Part of a small language model's weights.
Training: a variant of Adam for these matrices, 8561 steps.
MLP neurons of a small language model. Each row is named by its layer, matrix (down: output weights) and neuron, and shows model dimensions 293-420. Each number is 200 + 30 x the weight over its row's rms, rounded and kept within 0 to 999.
A block is one neuron, or neurons of one layer that tend to fire together. Before each block is what it responds to, as a language model described it from the Wikipedia text at the highest values.

Description: Word-initial capital fragments. First sub-word piece, usually a capital letter, that opens an abbreviation or rare name, often after a table pipe or parenthesis (MSc, D.C., NSV, Granville).
L4.down455,169,232,147,238,209,219,234,238,181,221,265,155,240,185,144,238,185,181,213,183,221,162,215,160,158,182,215,204,188,209,254,164,190,202,217,173,209,208,228,208,241,233,196,196,204,217,191,170,227,195,235,176,225,234,199,171,230,188,171,222,215,210,172,131,153,207,204,175,229,238,242,163,210,193,279,198,201,220,197,182,177,226,207,209,201,192,138,199,176,208,157,189,225,206,238,177,209,186,214,227,196,209,200,147,218,194,180,192,146,249,228,166,228,188,216,223,217,240,209,174,173,250,180,225,154,206,178,155

Description: Mid-word subword continuations. Non-initial word-piece tokens inside a split word, often after a hyphen or prefix, e.g. cont-ending, mis-chie-vous, re-mod-elling, sky-sc-raper.
L4.down945,156,211,196,236,218,190,248,235,187,174,226,151,173,235,170,215,201,211,209,179,191,196,248,179,206,176,215,196,205,184,176,128,163,189,177,226,167,212,202,179,202,167,155,221,211,228,255,192,213,232,137,207,233,228,200,206,238,227,161,232,165,207,208,221,202,219,195,251,197,208,208,210,172,181,164,176,213,150,207,217,224,237,220,181,193,142,159,218,250,177,183,203,202,145,233,232,214,144,202,219,154,188,165,263,208,228,215,243,151,241,213,204,197,193,142,216,184,261,197,245,210,232,239,193,180,178,142,205

Description: Compound hyphens, table headers. Hyphens inside compounds (right-handed, first-team, short-lived), "No." and pipes in squad or election table headers, and mid-word fragments.
L7.down22,249,204,216,244,194,236,212,201,221,194,147,170,185,146,164,175,194,112,211,234,201,227,221,226,183,191,183,219,147,215,205,168,206,176,180,210,190,218,221,198,177,170,231,169,176,170,189,153,206,188,216,215,192,219,211,233,214,223,171,143,185,182,177,235,246,237,224,226,190,229,191,162,184,231,198,223,252,189,203,182,243,185,184,247,242,161,185,225,210,156,201,214,171,243,152,183,200,244,220,187,132,168,244,197,167,206,193,209,205,174,172,212,230,229,169,242,171,191,161,229,183,213,127,211,167,147,260,193
L7.down141,237,178,225,200,214,141,181,157,187,128,177,161,237,183,180,220,182,213,157,220,187,167,184,209,230,201,166,158,237,224,158,167,189,201,202,201,191,165,162,155,188,186,198,233,190,219,187,204,213,198,205,182,231,191,179,256,193,195,176,216,172,211,229,203,190,207,234,217,248,177,232,168,263,184,223,182,226,189,163,199,233,251,221,171,199,206,198,173,176,146,173,265,195,200,206,182,160,210,208,163,225,218,151,189,211,138,222,176,232,197,154,200,177,150,228,210,139,200,185,182,197,140,216,162,221,193,130,162
L7.down1313,184,160,208,215,160,159,212,203,185,237,195,225,168,173,239,248,159,206,224,189,229,194,185,248,181,177,196,231,180,186,207,209,206,177,195,161,265,202,187,173,206,193,203,165,194,154,152,250,202,206,225,164,127,214,195,180,196,247,194,227,196,204,219,223,235,202,198,196,167,226,163,279,207,203,235,202,177,196,191,202,273,234,175,148,224,191,199,285,209,201,188,172,187,241,184,182,203,245,172,206,190,193,195,192,205,193,207,204,218,214,203,149,205,226,163,219,239,186,193,210,189,204,173,211,187,208,232,209
L7.down1431,154,186,174,194,208,218,102,122,205,251,274,213,248,216,231,183,175,201,218,189,164,247,159,164,201,163,222,191,176,193,174,247,182,211,221,148,221,156,212,142,196,206,187,183,211,259,200,192,201,205,175,168,228,190,178,195,198,143,169,210,180,214,235,214,208,232,210,210,225,205,208,179,253,198,175,191,228,174,220,169,188,245,249,245,161,176,207,195,170,160,164,205,202,203,157,179,163,263,144,200,179,165,181,176,222,185,229,210,236,181,178,214,207,213,180,234,144,225,182,193,220,186,231,171,169,279,162,138
L7.down1904,141,250,197,171,185,230,197,247,227,233,192,186,215,184,221,174,196,224,201,243,185,221,154,248,218,209,178,233,191,193,164,228,260,181,183,161,212,184,207,219,193,195,208,193,241,238,208,251,171,189,182,200,153,227,243,249,245,202,165,193,262,260,173,191,235,210,221,220,228,136,188,161,192,225,243,157,194,143,151,230,221,225,222,180,264,201,150,190,168,242,195,190,206,221,230,206,193,201,188,219,212,189,187,225,212,215,251,253,197,194,218,177,162,163,215,196,209,224,188,252,137,214,201,203,185,182,225,213
L7.down1980,207,197,220,194,219,108,196,243,182,212,137,205,176,178,260,206,238,160,198,236,152,175,215,203,189,209,226,228,232,171,176,187,234,230,219,214,222,196,204,252,223,192,169,195,189,170,188,195,198,188,138,236,155,145,205,207,174,181,172,218,255,207,183,172,213,201,212,179,151,220,217,149,199,258,203,185,166,226,181,225,245,168,179,211,182,239,196,217,172,210,221,166,221,222,214,144,193,212,165,210,191,211,261,215,139,151,209,105,253,248,208,146,233,243,210,241,192,245,182,192,250,169,211,232,216,206,176,209
L7.down2305,146,179,178,264,171,191,163,220,217,236,192,243,214,183,173,208,200,157,192,175,205,181,208,202,157,213,179,203,235,211,226,199,222,236,238,190,197,140,173,211,208,152,215,211,241,186,169,211,181,229,189,164,263,203,179,198,155,325,180,199,188,180,208,240,238,179,216,226,195,228,175,193,219,194,180,218,195,198,214,189,186,220,208,162,224,215,224,235,209,207,199,193,176,165,245,166,153,199,213,255,310,182,214,218,203,113,175,204,206,241,243,164,188,167,225,234,148,212,253,163,172,230,150,144,194,205,160,182
L7.down2548,256,194,193,187,213,178,169,258,138,168,174,202,258,241,217,216,154,221,226,128,227,215,241,160,198,174,256,205,224,188,159,176,238,192,199,145,223,243,245,192,222,211,187,192,123,174,188,184,123,192,161,240,204,188,180,218,190,211,201,206,210,163,131,237,177,211,267,174,156,229,249,224,210,171,245,193,228,215,210,214,215,217,176,210,158,176,207,240,191,201,230,199,218,189,171,149,234,193,214,226,203,188,204,203,201,199,164,158,247,210,147,168,187,217,170,239,263,212,169,208,235,198,273,209,204,222,192,166

Description: Such before examples. Mostly "such" opening an example list or emphasis (such as asset freezes, such an outstanding); also "=" starting article titles and mid-word name pieces.
L2.down390,186,247,162,259,229,183,191,297,173,215,133,193,247,208,215,224,203,203,237,203,174,248,174,202,185,186,191,212,236,221,208,194,137,205,203,287,157,152,202,190,214,206,205,242,138,227,197,172,240,199,198,162,238,178,180,177,240,230,217,197,198,189,134,189,250,171,222,149,199,167,198,173,204,206,189,138,210,172,219,181,158,175,208,197,202,266,197,205,164,205,128,204,105,185,206,181,229,226,215,181,178,205,213,158,197,242,203,207,172,231,235,190,204,229,194,169,162,200,213,198,169,210,153,198,203,178,231,221
L2.down678,240,175,207,276,210,181,181,253,220,214,159,211,194,202,221,176,173,199,190,192,210,167,204,197,196,221,198,138,176,211,174,214,163,177,191,193,236,149,170,234,233,177,196,180,170,193,187,182,271,194,178,214,217,195,183,203,249,242,235,219,236,169,190,234,154,186,147,222,248,157,204,194,179,177,222,215,268,196,210,173,206,206,208,193,195,211,164,236,148,186,192,204,141,191,157,198,239,208,187,159,253,197,211,164,212,242,272,192,161,146,242,206,211,257,211,177,173,218,177,203,164,204,182,207,243,178,203,219
L2.down716,216,215,235,258,150,196,175,237,147,198,215,202,241,196,222,143,169,218,182,201,221,241,229,179,194,164,206,210,201,224,222,182,169,189,143,199,213,193,190,197,254,192,154,175,268,167,158,265,211,201,212,188,181,224,118,178,197,186,228,282,201,203,203,188,234,197,211,166,147,191,206,205,237,193,226,248,185,181,187,206,176,184,185,133,208,213,165,208,160,191,180,175,146,178,222,229,210,203,170,195,228,221,199,217,197,220,183,216,154,222,194,230,148,252,212,175,161,198,245,257,186,212,204,222,201,224,186,162
L2.down1318,211,196,185,259,206,163,183,227,174,242,179,198,248,222,184,173,166,138,166,255,205,250,165,235,136,153,197,131,201,186,163,188,182,190,216,259,175,187,225,207,182,184,183,234,229,186,188,152,217,212,182,197,211,216,196,249,231,176,193,191,208,204,226,171,219,201,205,199,218,205,181,160,166,180,188,220,194,255,212,225,239,182,149,227,207,231,177,209,178,217,204,140,227,234,184,177,192,183,225,170,207,213,217,196,202,196,213,171,147,207,245,235,207,183,212,204,182,144,202,218,212,186,174,186,229,166,200,207
L2.down1855,195,163,221,220,224,187,214,226,209,208,195,218,216,199,205,223,222,182,181,169,151,208,196,183,153,200,146,149,249,164,143,202,185,176,196,237,194,172,155,233,184,199,104,184,180,227,193,169,204,232,195,233,161,164,156,187,254,231,232,238,268,230,216,202,170,194,213,166,177,180,156,207,204,160,222,136,264,197,213,196,186,219,194,182,174,212,156,195,198,179,139,220,200,212,195,215,221,213,190,181,224,192,165,173,200,155,226,228,139,201,184,167,179,234,208,159,170,201,226,228,174,215,185,167,241,164,236,217
L2.down1930,189,217,181,221,221,179,181,202,260,234,167,210,214,189,251,140,219,169,235,184,216,185,229,210,206,191,234,177,170,176,201,178,230,173,178,190,222,159,216,208,207,200,233,187,205,230,191,178,225,227,227,200,154,264,200,204,213,160,183,200,204,184,204,196,231,185,184,176,174,148,216,191,158,180,230,215,252,218,210,212,227,162,180,208,159,210,193,145,196,173,127,130,164,227,196,189,201,200,201,158,238,168,171,166,232,199,218,163,182,168,174,210,180,246,233,198,199,184,229,199,161,207,205,209,257,175,212,219
L2.down1962,214,187,223,277,171,226,221,203,233,194,167,221,191,220,140,232,212,164,210,249,198,200,234,198,207,174,180,112,185,201,188,192,207,183,248,180,167,195,161,209,199,187,176,183,179,227,233,184,212,227,185,171,165,183,201,233,190,262,188,217,230,206,217,220,166,215,224,231,262,150,219,187,224,174,198,159,215,194,180,218,166,222,201,148,205,188,181,225,181,189,203,173,203,205,162,194,236,208,216,165,243,186,205,244,194,205,255,285,130,163,202,195,243,186,192,182,187,165,191,216,229,209,204,239,255,181,222,184
L2.down2018,218,196,196,188,242,183,176,197,209,232,245,205,245,175,131,250,216,174,181,223,190,234,172,209,220,154,169,179,229,224,157,240,199,191,208,211,209,204,262,216,185,203,195,138,180,211,227,174,197,193,166,194,178,181,209,200,196,199,209,234,161,207,199,187,219,190,194,155,227,217,194,248,182,175,208,183,204,204,205,227,150,180,185,176,233,160,133,230,219,185,158,217,187,206,180,175,251,219,191,178,284,189,200,241,237,199,232,250,163,180,233,192,250,173,183,181,147,179,265,182,190,179,198,203,251,163,183,184

Description: Tokens in abbreviations and tables. First pieces of capitalized abbreviations in table headers or parenthesized acronyms (DET, BPG, (AANES), (CLT)), formula digits, and some verbs and prepositions after company subjects.
L7.down1062,240,180,186,208,213,211,212,241,179,197,232,214,253,240,199,127,205,178,215,226,166,179,197,234,154,253,212,213,183,191,241,192,250,196,219,281,199,213,158,184,226,184,181,189,164,162,165,142,215,231,227,167,189,208,191,189,235,117,116,192,197,181,239,141,185,185,192,204,175,205,188,234,193,247,215,196,204,198,200,205,212,198,182,206,212,157,226,253,211,199,216,151,187,204,203,187,235,159,244,236,165,169,225,224,225,214,192,182,175,194,203,221,235,179,237,222,151,208,227,241,182,197,209,178,244,171,216,166
L7.down1390,192,177,198,236,199,199,198,163,246,190,252,241,207,142,206,112,189,237,180,223,255,160,189,153,197,142,229,176,205,221,185,205,157,191,194,214,194,194,207,198,177,216,256,216,215,151,170,243,134,231,231,170,150,218,282,167,180,146,195,195,148,194,217,231,187,162,222,226,180,196,201,186,206,191,206,231,259,227,196,207,192,257,209,166,186,117,194,208,197,246,206,226,175,179,250,207,207,248,233,261,203,248,171,199,248,236,194,209,199,215,152,198,194,216,196,238,173,211,195,157,230,182,222,220,230,241,230,199
L7.down1419,197,217,207,180,192,193,193,171,171,260,177,190,220,193,200,194,219,192,127,152,164,272,227,185,216,166,212,177,168,194,213,254,205,184,256,205,177,242,183,182,155,207,173,253,194,157,241,185,182,185,194,189,195,245,238,188,197,178,216,170,209,177,254,218,190,221,173,166,226,183,188,222,168,240,194,172,252,145,187,153,189,162,184,163,188,172,173,201,203,241,222,162,169,214,236,150,139,206,149,216,196,153,218,211,187,159,212,206,209,161,238,223,180,221,246,259,198,167,215,217,171,228,179,230,276,137,230,192
L7.down1513,188,200,177,190,218,182,251,188,233,196,212,199,147,189,216,205,135,201,138,187,189,211,171,194,166,207,214,208,164,244,240,242,189,234,168,233,237,217,133,236,228,204,157,217,227,241,227,170,164,243,205,172,204,199,212,136,161,131,238,180,186,197,251,183,180,190,190,162,124,225,136,212,201,178,179,195,174,234,194,207,225,256,266,174,213,254,234,199,189,157,212,198,218,213,199,228,163,184,186,168,136,209,150,122,171,205,211,222,190,259,118,210,207,190,192,225,224,191,190,168,164,238,239,184,237,178,167,148
L7.down1632,187,169,238,219,208,194,206,225,170,208,171,224,175,185,227,117,188,204,201,268,164,203,177,185,237,228,218,191,288,175,177,149,216,193,205,273,273,214,229,212,180,185,150,155,187,179,232,233,172,141,171,165,215,214,178,213,202,191,158,155,195,213,171,145,167,207,146,210,184,213,192,240,163,179,178,238,157,232,228,188,146,227,213,181,183,210,207,216,184,179,174,146,223,213,213,217,185,207,150,214,212,295,210,207,208,141,244,163,256,231,200,204,239,158,200,183,230,166,199,185,218,252,195,228,233,180,173,265
L7.down1738,192,195,213,196,168,193,190,183,182,220,237,185,250,220,197,217,195,213,174,223,209,186,229,135,193,174,211,210,161,256,177,240,232,245,205,237,189,252,199,192,175,254,204,247,236,229,195,199,152,204,202,206,152,201,223,213,202,157,179,202,205,169,250,183,221,217,159,212,162,175,194,183,118,157,209,182,212,227,228,183,241,220,195,182,148,203,235,152,161,215,156,203,226,191,225,196,208,149,208,211,151,193,153,174,167,152,180,228,155,180,176,211,146,175,221,194,123,189,135,224,219,242,206,244,251,210,164,212
L7.down2223,248,133,185,199,209,211,213,242,170,264,173,213,162,200,188,209,200,222,243,181,212,183,166,185,217,162,261,131,198,238,225,197,195,221,205,241,244,177,126,176,179,193,192,188,217,170,201,210,199,193,172,169,179,260,123,179,203,208,247,258,170,169,206,131,210,126,182,169,197,220,188,223,209,159,187,176,184,189,154,222,179,225,199,161,192,185,184,237,267,193,217,197,222,195,152,186,198,199,193,211,206,169,192,137,197,175,137,196,205,209,175,188,220,203,229,261,239,212,190,208,203,263,178,211,164,221,215,190
L7.down2412,188,185,235,247,189,233,224,196,187,185,161,216,226,269,156,194,200,210,123,193,216,158,158,167,225,224,195,154,257,215,171,217,170,216,199,186,167,207,182,145,211,250,238,195,182,222,239,229,162,188,198,237,206,154,168,230,205,156,226,217,177,165,197,200,199,187,187,176,175,199,206,219,230,195,182,224,220,201,180,232,130,214,191,216,192,239,179,186,208,197,185,191,169,198,162,177,212,207,158,246,151,230,129,189,202,186,230,222,155,139,154,255,187,246,230,239,223,190,162,183,203,207,195,214,189,213,252,237

Description: Verb-phrase lead-in words. Function words that open an upcoming verb: mainly infinitive to after tried, intent, hired, failed, plus modals would, will and not.
L7.down19,251,149,213,191,169,167,162,176,210,191,206,147,247,213,214,311,183,156,188,194,207,169,185,173,232,254,191,181,168,225,208,206,215,197,178,165,219,163,235,276,192,246,145,169,188,179,244,223,219,191,222,236,222,116,275,205,211,294,210,236,193,210,186,165,195,191,246,186,224,208,177,208,170,182,162,203,156,185,204,164,174,199,192,203,213,261,185,180,224,191,271,230,183,227,168,164,175,257,222,230,175,199,181,183,184,174,205,259,157,199,196,180,219,213,262,205,247,212,154,195,261,212,202,210,189,233,220,172
L7.down187,216,172,145,226,210,161,163,197,200,148,243,203,336,229,212,258,207,197,292,162,193,245,169,197,170,198,236,194,201,157,233,192,206,213,241,193,221,218,233,219,206,153,186,202,152,202,185,211,197,164,185,193,212,174,200,185,179,170,158,167,143,229,147,201,203,140,199,213,125,209,178,157,183,176,231,195,239,233,204,178,186,209,186,201,200,262,146,232,184,151,189,235,208,151,150,167,216,223,193,193,201,189,214,196,189,164,234,180,209,221,139,216,240,208,172,215,215,126,167,156,226,208,182,277,215,219,215,186
L7.down325,187,189,217,206,188,212,223,168,202,212,221,187,207,245,217,175,209,208,196,200,146,154,185,216,206,186,160,252,236,221,178,188,212,212,210,263,206,177,182,269,211,180,147,184,189,245,204,248,238,223,198,231,157,189,158,198,267,212,284,185,185,227,206,154,234,207,205,214,210,178,185,227,195,237,191,193,222,192,193,174,202,173,201,229,286,158,218,183,193,179,216,205,185,173,104,178,194,211,204,188,142,274,180,178,215,185,288,182,231,146,206,181,189,171,169,174,147,181,201,145,260,227,175,195,187,174,196,229
L7.down1503,238,201,152,254,224,178,184,187,168,196,209,186,199,271,182,219,248,186,245,172,190,162,209,172,182,191,204,213,186,202,237,215,212,206,200,207,170,225,193,177,184,186,207,154,215,210,260,225,177,181,235,173,223,212,145,176,173,205,159,210,229,230,162,191,217,230,215,179,192,216,156,196,189,154,172,196,199,193,178,191,225,223,199,232,220,223,238,217,241,274,177,161,199,209,174,187,211,157,191,177,223,193,177,209,240,202,192,191,270,182,203,227,220,155,224,153,188,170,225,203,259,175,208,200,160,183,203,198
L7.down1535,180,211,163,199,184,196,246,207,253,189,228,294,243,179,212,234,188,188,244,185,221,171,207,248,168,190,226,216,195,208,194,202,154,185,178,177,198,150,217,149,279,246,236,189,219,185,237,224,115,243,161,228,125,187,180,145,194,195,230,206,199,205,212,222,201,200,203,221,114,169,231,277,158,181,235,192,162,174,220,202,183,181,237,130,172,207,176,203,189,171,215,169,202,127,213,220,218,222,199,244,168,190,179,193,234,163,195,198,207,177,200,180,250,181,195,192,229,180,189,192,240,245,221,189,222,192,172,219
L7.down1748,186,211,184,178,204,211,242,230,185,234,205,166,179,182,227,191,247,189,228,171,224,231,186,191,215,194,175,201,210,241,247,193,166,199,214,225,163,178,192,205,208,164,237,180,253,168,195,199,243,151,182,159,153,212,158,125,206,250,216,235,274,245,151,211,235,174,186,205,147,225,145,204,156,184,193,207,127,144,221,200,170,234,201,156,153,221,192,196,202,196,198,162,274,224,214,197,196,208,177,178,216,143,199,221,177,169,215,186,203,207,205,220,264,166,208,202,195,173,222,199,168,221,215,223,199,144,233,212
L7.down2084,204,183,182,225,210,202,172,210,222,175,235,224,228,295,240,165,191,148,226,165,194,256,184,204,219,241,200,216,184,177,162,240,178,195,165,151,195,202,171,221,162,228,225,202,216,221,198,174,192,203,188,208,176,192,201,226,214,306,238,176,172,189,199,218,178,193,191,184,201,268,187,226,218,147,166,215,190,217,172,165,203,212,141,164,233,205,205,213,190,244,177,150,186,202,247,202,200,191,171,196,146,213,195,221,198,224,213,242,226,203,219,207,165,198,173,214,202,154,161,154,170,257,214,223,244,151,214,201
L7.down2092,155,198,211,194,159,220,219,236,214,218,198,186,180,182,249,215,182,207,209,167,253,180,177,212,218,174,229,189,226,196,167,179,180,188,203,270,163,238,231,276,228,222,216,182,204,252,190,263,218,177,212,223,171,169,146,179,217,246,259,97,159,211,185,180,203,203,221,187,166,203,158,177,199,229,231,252,204,202,188,196,216,206,234,179,239,186,154,225,180,161,191,249,187,184,188,183,255,201,155,128,157,233,183,233,135,230,226,173,276,202,237,161,194,200,233,182,225,182,171,171,188,232,208,170,199,203,212,203

Description: Word-initial fragment pieces. First sub-word piece of a longer word split into several tokens, often after "of", "the" or a comma, such as dil(apidated), tre(acherous), nom(adic), aff(luent).
L2.down14,208,191,194,206,169,187,177,255,215,222,208,198,160,207,181,255,206,188,161,212,178,199,197,188,164,207,274,214,202,184,205,207,208,219,188,217,193,182,182,206,242,177,241,183,194,178,180,200,186,243,164,182,195,267,133,214,276,0,171,189,195,212,208,188,188,154,242,222,187,196,229,195,200,257,170,198,229,224,146,179,207,196,222,226,195,222,204,187,207,121,234,195,173,196,208,226,181,189,172,227,75,202,221,205,190,220,217,191,254,190,194,195,205,173,169,188,238,235,200,196,211,245,232,190,161,212,187,176
L2.down18,183,213,227,191,211,212,192,240,222,208,195,208,215,232,207,234,170,178,181,211,159,225,182,173,186,218,222,212,192,222,203,219,217,205,218,180,210,197,191,180,178,184,192,200,225,178,208,197,207,219,179,199,213,211,151,189,209,0,199,184,212,220,196,192,239,178,225,215,191,218,206,210,208,231,199,205,162,215,171,183,201,205,194,187,226,183,203,220,200,184,227,178,199,198,184,195,164,206,181,210,60,206,212,210,181,175,286,172,211,185,203,212,190,217,196,170,227,198,184,206,222,209,211,192,169,228,202,216
L2.down524,232,188,169,268,181,184,201,207,177,146,228,204,261,207,220,212,179,206,242,180,183,243,158,167,161,198,155,207,185,198,209,211,192,191,185,159,152,161,220,192,208,174,212,180,196,214,176,166,264,157,193,170,200,149,168,170,218,47,165,185,221,207,139,170,169,186,219,245,136,191,183,166,232,205,215,223,208,237,184,245,203,216,158,190,187,227,192,181,203,130,152,171,179,147,209,181,253,171,223,216,176,178,201,206,205,190,246,183,208,181,203,186,243,184,179,198,205,146,194,178,264,176,214,213,229,221,174,199
L2.down1512,196,210,221,222,180,189,203,203,223,214,208,197,188,214,194,224,186,186,207,197,189,233,188,193,198,191,236,210,205,185,205,225,231,205,200,184,202,181,184,203,199,205,195,193,224,175,184,196,202,217,200,187,226,222,170,184,232,0,172,215,182,211,211,204,200,189,217,217,194,185,215,214,210,226,191,199,200,216,178,191,237,211,193,201,189,204,221,203,204,175,215,193,202,214,208,211,192,173,193,189,58,200,212,198,169,220,295,206,216,205,219,191,208,217,178,186,192,206,201,206,197,215,209,199,211,216,192,200
L2.down1722,208,200,205,234,186,193,205,222,218,216,185,210,207,193,191,222,202,191,205,202,200,249,191,195,185,214,215,224,191,201,207,210,178,199,207,189,202,192,197,187,200,183,205,194,204,202,200,207,196,201,204,197,208,194,171,183,237,0,194,229,176,196,212,203,200,183,201,204,200,196,199,224,196,242,184,185,194,211,195,192,220,197,207,190,206,203,200,206,213,177,213,194,196,156,214,210,186,207,189,203,62,189,199,182,178,206,279,199,216,193,193,209,219,216,176,195,221,212,206,179,192,203,214,186,189,198,217,202
L2.down1969,201,229,156,206,181,197,198,243,175,239,214,220,192,216,163,246,181,200,228,225,144,178,239,220,151,208,235,208,193,203,234,222,201,198,200,170,219,188,192,223,210,155,233,190,165,221,231,215,214,260,209,138,202,197,153,187,247,146,147,147,210,226,162,194,176,152,197,221,186,189,209,187,203,205,163,246,190,210,141,207,228,252,245,210,227,198,175,219,198,142,196,176,229,235,232,222,205,213,192,224,179,180,210,201,186,212,204,160,252,201,187,125,187,180,187,216,208,226,165,181,209,234,198,180,154,155,194,166
L2.down2053,225,197,154,226,177,223,201,210,191,206,233,176,201,201,219,207,197,127,174,222,181,190,178,174,192,201,170,209,166,205,197,238,156,198,203,188,154,209,219,205,257,215,234,194,200,216,196,186,258,219,194,205,218,153,179,196,234,0,176,197,241,201,223,180,196,202,188,234,228,176,172,252,231,206,192,226,182,199,195,215,240,214,194,201,179,213,191,200,214,178,195,151,189,208,194,205,190,219,209,151,88,175,206,210,211,203,305,179,182,225,214,155,209,203,204,200,171,228,191,206,177,189,191,211,235,162,227,177
L2.down2297,223,170,176,162,199,236,199,208,225,209,207,200,166,203,185,208,203,184,174,214,227,195,152,234,237,215,204,217,169,193,259,188,198,225,159,238,216,187,238,145,192,147,212,176,196,131,125,230,161,208,207,214,170,177,235,199,197,161,179,219,187,243,206,182,215,166,187,219,203,204,220,222,186,206,227,183,186,190,175,129,159,249,211,201,198,230,248,179,249,201,204,223,213,206,230,171,198,197,229,226,202,208,228,198,180,210,191,192,218,172,200,214,185,204,204,171,212,177,171,194,243,186,223,215,202,218,213,172

Description: Verb particle "out". Mainly "out" after verbs or as a prefix (break out, singled out, outstretched), plus weaker hits on up, while, whilst, Early, same.
L2.down20,227,163,231,277,286,250,212,234,191,158,147,196,198,191,211,217,226,157,210,156,232,171,205,213,161,175,213,167,194,227,145,211,182,216,205,148,205,203,238,173,215,196,146,200,265,189,185,189,202,194,205,187,244,203,148,223,216,178,193,235,192,208,199,247,227,202,248,224,246,185,187,183,217,224,190,154,199,205,192,226,188,148,177,208,169,235,148,167,225,196,153,183,168,187,213,220,201,203,217,166,292,201,220,198,211,253,242,283,173,195,167,221,204,220,156,226,151,239,190,223,220,218,239,224,170,199,183,191
L2.down425,280,142,193,205,207,189,215,210,227,211,222,229,204,228,166,153,208,149,168,158,208,221,222,164,188,194,233,145,209,189,206,141,183,184,180,194,206,193,181,241,204,226,139,123,231,213,195,194,220,239,141,222,168,267,133,217,223,229,228,245,231,182,222,239,215,190,174,209,187,199,161,204,196,222,229,200,212,215,181,156,192,204,188,146,236,160,195,207,174,200,182,179,156,198,184,224,228,153,147,193,232,225,162,179,208,238,248,170,109,155,283,184,216,241,221,179,226,174,213,188,165,201,239,251,132,235,220,211
L2.down829,213,215,248,265,250,208,204,245,203,235,171,189,232,201,232,159,240,157,232,212,163,232,179,229,182,194,215,219,185,188,198,177,204,199,134,191,238,203,170,250,220,192,168,155,194,194,168,203,196,231,222,247,139,187,198,207,259,187,209,207,205,187,177,183,238,182,221,177,192,194,235,215,202,196,196,185,208,209,177,177,200,170,229,169,194,151,150,233,201,142,194,208,100,238,196,211,198,179,185,195,243,183,214,225,203,183,270,220,156,194,205,208,190,173,216,230,225,206,237,242,138,219,218,157,239,191,187,216
L2.down1613,222,221,193,199,191,116,220,208,251,198,172,190,251,176,193,228,214,237,204,175,143,203,183,206,212,195,195,253,243,147,194,192,150,209,238,172,207,216,220,215,211,168,150,168,192,206,187,156,248,215,168,175,132,238,184,195,215,211,216,220,207,230,205,165,197,197,250,192,253,218,224,220,223,217,188,230,195,178,195,204,149,188,172,220,208,213,168,167,233,161,138,193,155,148,193,182,220,188,201,207,172,178,188,170,212,161,251,158,221,174,271,171,216,220,217,160,246,172,214,215,186,172,202,159,203,246,224,200
L2.down1845,220,227,209,232,308,230,191,215,221,225,174,197,210,221,207,177,195,148,196,197,233,159,173,187,173,212,194,143,219,180,183,174,192,164,231,252,231,190,168,240,222,212,136,126,237,224,168,168,218,157,135,154,166,192,208,213,171,247,197,220,204,165,191,184,168,160,210,175,206,197,190,213,236,195,186,189,196,179,185,185,134,232,197,207,168,153,165,255,173,226,170,151,163,239,188,239,209,215,192,180,271,203,183,179,194,182,249,234,197,178,216,228,205,218,174,185,191,162,188,211,186,209,192,190,181,215,206,225
L2.down1860,195,168,274,250,288,213,216,176,253,192,148,169,227,270,171,242,212,138,216,200,181,178,206,170,168,221,183,142,201,212,221,190,167,193,258,184,194,176,191,196,259,174,203,165,169,192,230,171,197,175,139,185,167,165,196,159,198,204,247,181,172,149,192,227,220,190,192,209,199,186,182,236,208,226,200,201,244,204,210,194,198,286,193,188,209,193,157,221,224,178,181,154,221,171,184,190,213,192,224,160,255,170,236,202,200,245,249,219,185,147,221,155,220,210,144,176,222,166,195,194,226,230,210,196,141,250,202,231
L2.down2125,210,189,175,198,168,188,230,244,201,209,205,154,195,220,145,245,229,195,238,187,246,229,260,164,238,186,232,206,198,235,218,264,185,196,193,207,220,209,191,240,168,189,214,238,192,133,197,200,220,184,148,183,205,204,110,213,196,202,192,231,207,198,197,261,153,169,178,192,209,159,175,201,215,207,170,183,205,158,156,142,202,152,273,185,249,207,141,209,226,208,177,207,148,207,216,220,216,224,154,224,180,209,208,182,225,180,157,200,176,204,196,182,218,223,161,151,224,146,225,204,203,175,214,232,204,232,223,187
L2.down2232,183,155,210,252,174,166,184,217,181,151,163,178,177,164,251,160,214,228,207,188,181,179,218,167,175,218,204,150,215,247,170,240,239,260,180,213,166,221,139,217,263,184,166,157,261,220,189,195,172,213,156,238,217,200,144,179,253,186,217,261,181,217,206,201,199,195,215,238,195,141,262,219,237,216,198,209,186,194,167,174,220,140,241,169,196,198,225,181,194,210,219,220,217,162,244,181,158,178,250,174,257,216,206,197,190,212,194,247,185,233,231,200,193,262,209,160,212,188,157,212,236,200,223,193,260,190,230,213

Description: Verb-governed "to". The word "to" right after a verb of compulsion, decision or movement, as in forced to, decided to, moved to; rarely subject pronouns.
L4.down1665,254,227,180,211,203,181,152,165,170,216,222,274,230,234,167,239,198,179,248,104,201,254,144,172,198,242,212,207,186,212,226,217,155,139,164,208,219,208,206,164,174,232,129,215,229,146,181,207,234,199,224,197,212,202,188,199,191,188,170,181,163,175,190,228,204,186,201,219,149,123,265,190,208,203,139,193,193,228,203,203,170,222,199,208,179,203,186,259,204,233,145,169,168,220,189,203,217,214,228,180,203,151,221,261,208,235,195,182,191,206,191,238,206,180,196,285,198,165,176,161,262,228,175,245,201,208,170,156